config.yaml
norm_place: "peri"
positions: "rope"
rope_fraction: 1.0
bias: "none"
learning_rate: 0.00636
schedule: "wsd"
batch_tokens: 16384
doc_mask: true
train_tokens: 136200000
MLP neurons of a small language model. Each row is named by its layer, matrix (gate and up: input weights; down: output weights) and neuron, and shows model dimensions 0-95. Each number is 50 + 10 x the weight over its row's rms, rounded and kept within 0 to 99. A neuron's up and down rows have the sign that makes its largest values positive.
A block is one neuron, or neurons of one layer that tend to fire together. After each block is what it responds to, as a language model described it from the Wikipedia text at the highest values.

L7.gate47:30 39 46 50 58 45 70 25 52 45 59 51 60 52 48 57 47 46 32 48 36 50 52 59 58 56 54 54 46 36 41 41 42 60 76 38 48 49 66 47 58 55 54 43 39 64 68 38 52 30 44 55 50 48 54 47 55 51 60 52 55 52 44 68 35 68 61 49 48 59 56 52 47 40 44 48 48 57 63 63 47 52 42 47 50 34 64 42 60 55 40 26 39 48 40 45
L7.up47:31 59 43 53 37 42 49 45 43 43 59 54 46 67 49 52 54 56 56 35 42 44 43 57 55 66 65 61 56 20 45 42 53 59 49 42 48 46 34 51 40 52 63 55 45 50 53 53 67 44 48 55 44 44 48 44 54 62 61 54 44 48 49 62 46 67 45 50 41 74 41 58 48 52 64 44 58 58 59 60 61 51 32 53 65 53 51 46 49 48 57 46 13 37 53 44
L7.down47:45 47 25 51 64 59 57 47 43 55 57 64 20 59 63 44 40 52 31 58 56 51 58 41 35 52 54 56 58 32 50 41 63 51 57 49 38 57 46 45 59 56 58 51 48 56 46 70 62 48 44 44 52 54 44 58 47 41 64 55 42 44 63 45 47 43 59 57 53 53 54 53 56 45 58 41 59 68 48 58 48 42 60 60 46 40 53 55 62 61 58 30 55 52 59 63
L7.gate284:45 47 41 47 52 52 53 35 50 48 64 57 47 55 34 58 46 72 58 51 47 45 59 57 55 53 67 51 40 52 55 42 66 38 52 45 56 85 47 61 57 54 59 57 37 68 60 53 50 28 47 43 34 46 55 40 39 71 54 28 22 67 53 67 51 39 58 67 51 47 44 55 42 54 58 49 54 56 57 38 44 53 43 63 42 61 51 61 62 48 57 55 52 43 64 61
L7.up284:50 47 57 61 62 39 62 47 45 59 52 70 39 65 52 40 37 49 36 53 45 35 45 53 60 47 53 35 47 43 27 53 56 45 48 30 62 46 41 48 50 51 55 50 58 41 58 46 52 70 44 50 49 57 58 39 67 43 47 27 47 55 59 54 49 42 49 65 58 46 54 63 33 58 59 48 45 44 24 69 47 73 54 32 49 56 56 39 66 44 41 51 37 56 55 46
L7.down284:49 51 40 51 42 45 44 52 46 51 67 31 59 38 57 42 69 56 57 52 54 57 45 46 26 52 40 71 45 32 69 66 42 59 50 61 40 27 64 40 36 52 52 44 63 45 42 41 52 46 55 63 45 54 46 72 48 54 69 56 53 50 56 44 58 58 37 37 36 37 54 40 59 36 30 44 42 51 60 69 61 58 56 48 55 44 53 70 54 67 63 39 47 57 51 40
L7.gate342:48 54 34 39 48 43 55 68 50 50 65 54 51 35 44 37 54 52 41 44 39 41 45 57 62 75 56 63 44 62 65 44 43 59 44 35 49 30 50 47 47 69 36 62 48 56 32 52 52 62 48 67 42 33 46 52 35 59 63 47 53 61 59 70 47 50 40 46 49 31 41 54 58 57 47 66 49 43 23 56 51 39 54 59 51 58 41 40 35 54 48 44 48 39 40 37
L7.up342:57 38 58 34 49 45 54 46 43 36 49 54 64 43 30 58 54 31 32 53 52 51 60 48 55 65 63 61 68 31 57 45 80 58 51 56 44 57 37 53 44 59 40 43 50 34 51 40 65 34 44 48 42 36 47 46 51 47 51 41 53 55 41 44 41 50 30 43 47 55 48 54 70 52 39 58 56 43 57 50 64 53 31 40 36 72 57 60 40 49 60 40 51 48 54 47
L7.down342:37 66 38 45 40 68 52 64 63 55 57 55 55 43 56 58 51 52 61 46 38 34 47 68 59 43 47 45 44 68 41 39 41 59 54 49 63 43 64 48 60 39 59 54 62 62 54 62 38 68 43 59 59 55 48 54 51 53 48 66 52 50 69 61 49 46 70 43 53 35 46 49 36 30 42 54 36 70 27 57 38 46 61 68 41 34 49 43 46 57 59 67 66 62 48 46
L7.gate403:37 52 58 65 44 38 37 68 62 60 36 51 41 38 34 48 66 41 42 51 56 58 44 62 60 57 50 54 72 54 53 37 63 61 44 36 57 52 41 38 58 54 54 48 55 38 61 49 59 45 41 46 40 55 56 44 55 40 41 44 63 75 50 57 50 45 50 43 54 63 59 56 53 46 50 68 50 58 49 21 59 39 52 73 51 28 67 38 47 48 61 52 27 48 57 54
L7.up403:31 46 59 66 63 40 39 43 59 41 27 45 32 32 46 55 52 35 55 54 47 41 47 46 47 73 61 57 45 51 43 46 58 51 45 29 72 47 63 55 54 49 49 52 66 57 60 30 66 43 67 47 46 34 29 49 45 36 46 43 59 44 54 66 50 62 34 56 58 54 61 53 35 59 69 51 55 47 51 44 53 46 59 54 60 46 57 48 55 54 45 62 53 73 55 58
L7.down403:58 60 44 28 48 53 61 48 46 55 54 42 58 50 53 39 33 63 56 52 49 53 60 60 37 50 41 59 40 44 61 59 49 45 51 63 36 58 52 57 39 31 27 52 41 52 35 51 41 57 39 47 61 68 49 62 31 54 57 63 50 32 61 30 57 46 60 68 41 33 49 38 46 46 45 32 64 43 39 59 66 54 50 40 35 65 46 58 51 50 52 42 58 51 53 46
Description: Fires on °N (and °E) after the decimal latitude in duplicated Wikipedia coordinate strings, e.g. "/ 50.01333°N 7.84750"; weaker, scattered hits on ordinary words mid-sentence.

L2.gate65:67 53 51 41 57 45 39 41 41 57 54 53 55 39 35 38 53 63 55 46 65 58 50 47 43 50 53 61 42 44 46 56 29 50 30 50 65 50 43 62 56 57 38 50 55 62 47 35 54 39 53 58 44 36 27 54 46 52 54 45 35 46 51 55 57 44 37 33 48 54 40 52 59 61 61 38 35 52 56 60 54 52 60 50 64 41 58 30 39 43 42 43 52 37 46 55
L2.up65:64 43 46 41 41 39 44 60 35 58 35 67 63 63 46 37 44 46 48 55 59 45 59 50 71 53 54 51 62 54 52 64 52 47 52 49 61 37 38 46 58 28 48 60 52 57 44 33 45 39 51 61 57 53 45 46 63 39 34 62 37 52 46 57 52 45 65 56 45 43 44 61 63 57 51 49 49 33 44 46 50 41 62 70 53 41 49 63 53 32 43 48 51 61 55 52
L2.down65:33 61 42 58 45 74 77 49 50 32 46 35 30 66 46 59 54 44 43 41 56 49 45 44 58 46 38 58 48 39 46 44 45 48 58 46 36 41 55 38 42 60 44 45 34 38 33 51 53 56 45 39 48 75 64 42 38 45 56 46 68 56 46 48 53 59 49 50 34 52 44 57 44 38 52 55 48 48 47 59 63 48 42 27 53 60 50 43 37 63 46 47 50 48 49 44
L2.gate242:47 40 53 49 49 34 61 53 49 59 36 61 60 47 65 53 59 61 63 54 50 41 48 51 60 47 54 56 38 60 51 35 56 54 59 42 58 64 57 57 60 58 50 54 50 55 48 48 31 55 55 47 50 51 82 39 57 38 42 43 48 61 44 37 59 54 41 45 58 58 45 55 53 38 64 50 33 58 40 39 54 43 52 62 44 56 53 19 51 60 29 59 39 51 55 52
L2.up242:49 62 31 46 52 65 67 54 53 42 43 53 49 41 56 65 51 59 42 40 31 53 45 31 66 43 49 42 27 56 44 53 35 60 45 57 41 61 38 50 33 51 51 42 58 42 61 56 48 41 58 59 39 49 59 48 68 66 46 45 33 52 33 40 53 39 42 56 52 42 44 58 47 40 43 36 51 62 61 44 60 67 58 45 56 56 48 49 36 62 33 45 53 48 37 57
L2.down242:52 41 74 50 64 34 40 45 53 59 68 49 54 51 51 26 47 46 52 50 70 55 54 63 34 53 48 45 67 47 47 49 65 44 51 54 57 48 58 46 65 55 58 57 49 55 35 46 53 55 50 42 61 51 49 44 38 28 53 58 70 41 67 58 56 55 53 54 45 42 40 43 45 69 55 58 53 38 51 58 38 44 49 57 49 43 53 48 55 43 80 44 54 43 70 47
L2.gate361:49 39 42 45 47 39 52 49 52 56 57 51 62 42 50 57 56 44 51 56 45 60 53 69 56 40 48 56 50 64 47 38 38 39 39 55 47 43 58 64 58 39 58 35 63 52 51 48 37 43 46 45 59 58 33 56 45 40 63 42 42 46 49 59 66 62 48 42 48 42 54 41 57 60 74 32 55 43 69 42 57 61 56 64 46 60 65 52 42 65 45 40 70 63 58 37
L2.up361:56 40 53 43 38 50 62 53 43 72 38 50 61 65 62 59 66 30 59 57 64 55 62 57 66 60 49 42 38 39 54 40 48 53 58 43 51 41 34 51 46 39 34 59 58 62 38 42 61 53 59 57 54 55 53 40 58 55 59 51 39 47 44 70 73 65 45 49 46 52 50 46 68 68 61 38 44 45 68 49 36 45 68 74 50 64 56 60 45 40 34 57 62 64 52 58
L2.down361:57 45 53 48 64 57 58 62 59 38 56 44 40 60 49 34 37 53 45 50 43 54 33 40 48 46 58 48 47 42 46 74 55 39 53 52 48 59 58 53 45 57 59 59 39 41 50 53 46 54 41 37 44 58 58 56 45 61 30 62 54 49 57 32 32 38 52 51 57 52 45 59 41 36 36 73 56 52 32 53 56 43 31 39 60 41 36 44 51 46 72 48 28 30 40 54
L2.gate392:38 57 44 66 32 58 43 49 40 45 50 48 60 60 51 46 62 37 45 50 46 46 41 40 45 50 66 67 65 42 32 56 34 41 38 26 43 35 32 51 63 49 39 55 64 47 42 51 63 40 39 47 59 46 52 61 61 41 49 52 39 59 54 75 68 67 51 56 66 61 54 50 56 32 53 65 35 43 33 64 48 61 52 66 40 40 42 59 39 47 48 32 54 56 45 52
L2.up392:52 40 55 64 49 48 37 54 54 39 41 40 50 48 51 61 47 42 47 47 57 47 51 48 41 38 52 40 33 66 60 48 34 52 38 64 27 56 37 65 33 43 44 49 47 54 44 42 68 50 50 45 50 67 52 52 52 48 48 57 38 58 62 63 64 67 66 41 63 43 63 48 28 34 48 80 30 32 69 66 57 47 65 54 42 51 53 64 61 53 50 37 59 63 49 43
L2.down392:52 56 46 35 58 41 65 41 60 68 55 68 54 45 59 43 44 68 55 35 40 52 50 55 60 59 46 56 54 42 44 40 63 44 67 51 61 42 67 41 65 61 59 30 53 59 61 48 34 58 55 47 43 47 54 47 49 49 52 50 58 37 56 28 31 38 39 60 32 43 34 64 60 61 49 21 52 59 52 39 46 46 40 35 57 60 58 42 43 53 54 75 31 45 64 58
Description: Closing subword pieces that finish a word split into several tokens, such as -ing, -ter, -ota, -ary, -ty (Swing, winter, Dakota, penitentiary, guilty, also °N in coordinates).

L2.gate29:55 65 52 58 47 63 48 42 64 58 55 52 55 37 57 39 75 42 43 21 49 57 53 59 57 36 38 62 50 69 48 56 51 59 68 46 45 35 45 54 64 47 48 56 42 46 62 38 41 44 57 56 44 38 38 50 38 47 61 55 35 60 50 32 60 37 24 45 46 46 50 32 68 74 24 59 55 47 46 48 50 56 51 52 42 39 46 46 46 69 35 54 35 52 56 69
L2.up29:66 29 50 55 57 52 35 54 35 47 52 46 37 43 40 71 37 60 43 60 41 51 50 43 50 46 56 37 66 70 50 60 46 52 49 68 32 60 40 46 46 54 61 49 52 44 47 38 68 70 39 27 69 41 49 48 59 59 51 60 62 51 45 37 50 54 49 53 39 40 58 60 43 40 62 55 54 43 34 46 81 51 74 48 45 40 39 50 66 51 45 53 50 31 40 67
L2.down29:58 60 49 36 42 38 55 46 56 53 44 61 57 55 54 46 60 41 48 15 48 63 60 51 65 47 31 40 55 56 47 56 39 51 54 60 46 32 57 46 53 41 38 69 41 40 69 43 46 42 55 60 54 46 36 41 21 69 50 32 45 37 56 41 62 51 36 54 44 54 54 29 53 48 41 46 61 45 51 38 38 45 47 52 56 47 47 47 28 51 34 52 33 52 57 53
L2.gate50:48 29 65 59 50 45 69 50 41 45 53 68 33 56 58 45 52 46 56 69 58 49 43 50 40 45 68 36 48 49 62 47 50 53 34 38 50 56 43 46 53 42 37 52 57 53 34 43 42 64 32 35 56 46 60 52 55 67 50 51 35 31 44 48 56 49 49 47 68 48 25 44 44 52 47 56 82 51 50 52 48 48 47 48 63 45 65 56 70 59 60 41 62 53 56 50
L2.up50:39 45 58 64 48 59 60 11 52 50 38 43 41 71 47 61 64 61 70 54 45 40 62 48 42 53 53 52 50 46 47 48 50 50 27 34 52 46 30 55 60 54 63 46 47 34 44 55 47 37 34 42 28 50 54 58 38 57 43 48 38 47 51 49 46 50 37 55 54 52 48 70 58 53 38 51 53 58 44 52 42 51 50 53 52 41 52 59 40 62 56 26 45 55 45 49
L2.down50:58 51 56 46 36 42 43 91 42 48 63 44 62 33 46 40 49 38 25 56 36 56 37 54 56 36 52 53 51 64 53 46 58 41 60 48 48 47 60 42 33 34 50 47 50 51 69 46 48 59 63 77 70 62 46 51 27 49 65 46 65 50 50 60 45 56 55 48 59 61 57 39 55 58 53 57 56 47 50 49 63 54 46 47 41 52 57 37 58 43 54 61 46 41 51 35
L2.gate264:64 54 51 50 55 42 57 32 54 45 37 45 56 77 43 45 51 36 47 41 34 51 38 51 61 38 59 60 46 58 47 51 43 47 31 52 55 56 51 60 55 51 47 43 53 47 39 52 50 58 47 38 50 52 40 51 43 51 53 65 54 55 55 56 57 30 46 59 36 44 43 51 49 38 62 41 55 33 53 69 43 44 44 56 37 44 67 59 43 48 50 43 32 60 41 73
L2.up264:59 47 45 52 65 52 58 31 62 68 38 35 51 57 27 45 40 57 33 40 46 52 37 46 52 40 50 44 41 62 42 55 59 44 31 53 58 42 44 43 52 37 55 51 60 44 44 64 57 47 55 43 53 54 43 34 64 46 45 49 51 53 60 47 60 43 49 57 54 46 47 44 57 48 44 33 49 23 60 66 38 45 47 54 56 43 58 58 49 50 54 53 23 39 39 64
L2.down264:37 38 36 62 33 62 54 70 50 53 66 59 45 54 56 68 46 65 39 56 62 58 64 54 48 42 50 64 54 47 59 58 53 66 58 66 61 47 72 45 36 46 49 54 48 49 52 40 51 46 55 55 42 58 62 70 52 54 60 43 45 49 53 56 47 66 62 52 53 70 64 54 61 61 39 63 54 56 55 21 47 54 59 54 57 64 31 53 44 43 48 42 48 58 62 38
L2.gate325:70 47 57 42 43 35 49 37 50 47 46 51 57 52 47 47 58 43 58 42 46 58 39 53 19 44 51 55 52 65 72 39 55 41 53 56 48 40 46 51 43 54 41 35 60 59 40 55 58 65 34 50 51 33 26 46 51 60 55 58 48 34 38 61 37 49 56 54 58 54 53 52 61 53 48 47 61 51 44 49 58 40 62 50 35 32 74 64 47 43 48 45 43 51 52 50
L2.up325:61 39 60 44 36 47 53 47 60 33 41 48 47 63 51 57 54 65 61 25 36 54 37 41 56 32 52 55 40 54 61 46 70 43 54 50 56 49 49 37 75 33 50 43 57 51 47 42 33 46 45 44 55 43 68 43 46 53 56 64 52 30 41 61 41 48 55 57 65 49 37 38 52 41 62 57 57 62 41 70 48 46 64 58 58 53 36 47 56 54 69 36 50 43 59 54
L2.down325:69 42 43 40 58 44 61 43 62 43 53 57 62 56 52 64 53 53 54 55 39 61 32 45 22 35 38 51 60 70 48 47 60 48 46 61 49 37 44 42 33 50 39 59 51 49 63 54 39 61 42 43 55 38 43 53 66 70 47 51 47 36 49 60 45 48 45 47 45 61 67 63 54 44 36 45 65 51 65 35 47 57 52 54 55 56 53 67 53 32 58 48 58 52 44 63
Description: Modal and auxiliary verbs right after a clause's subject, such as would, can, may, had, did, plus they as a subject; weaker on opening word pieces like g in gone or as in masks.

L4.gate353:70 46 60 42 35 33 50 43 63 44 59 53 35 54 37 51 73 54 70 59 55 54 38 53 36 33 50 49 39 79 44 31 53 63 57 61 38 56 67 51 49 69 63 49 49 34 46 47 68 44 37 51 62 54 44 48 37 43 42 71 68 42 51 49 46 48 50 62 43 47 58 50 56 58 38 34 38 58 46 50 52 53 63 51 53 45 54 51 49 58 46 39 39 57 44 63
L4.up353:43 42 45 43 76 37 75 59 56 44 51 43 45 53 58 48 56 51 54 35 46 56 28 43 61 49 45 48 44 56 40 33 57 45 62 74 43 58 53 42 36 67 42 59 50 57 52 39 40 47 46 50 54 64 60 44 46 70 37 53 54 35 56 47 44 47 60 48 58 63 58 46 32 47 46 41 41 28 67 37 52 48 32 57 49 66 49 54 56 42 40 42 35 42 44 44
L4.down353:43 35 66 67 42 55 56 44 63 49 59 41 57 49 45 45 48 56 59 57 48 39 56 56 43 49 30 42 48 74 33 49 69 56 60 56 62 35 69 47 45 60 66 55 52 41 60 43 67 46 45 52 46 46 43 64 47 51 45 58 43 32 64 56 69 35 53 45 59 48 61 60 61 64 31 45 49 61 41 62 50 48 71 50 47 44 43 44 45 36 52 45 52 60 57 59
Description: The word "to" or a modal (could, would, can) that links an agent or plan to a coming verb, as in "allow women to work", "they could kidnap".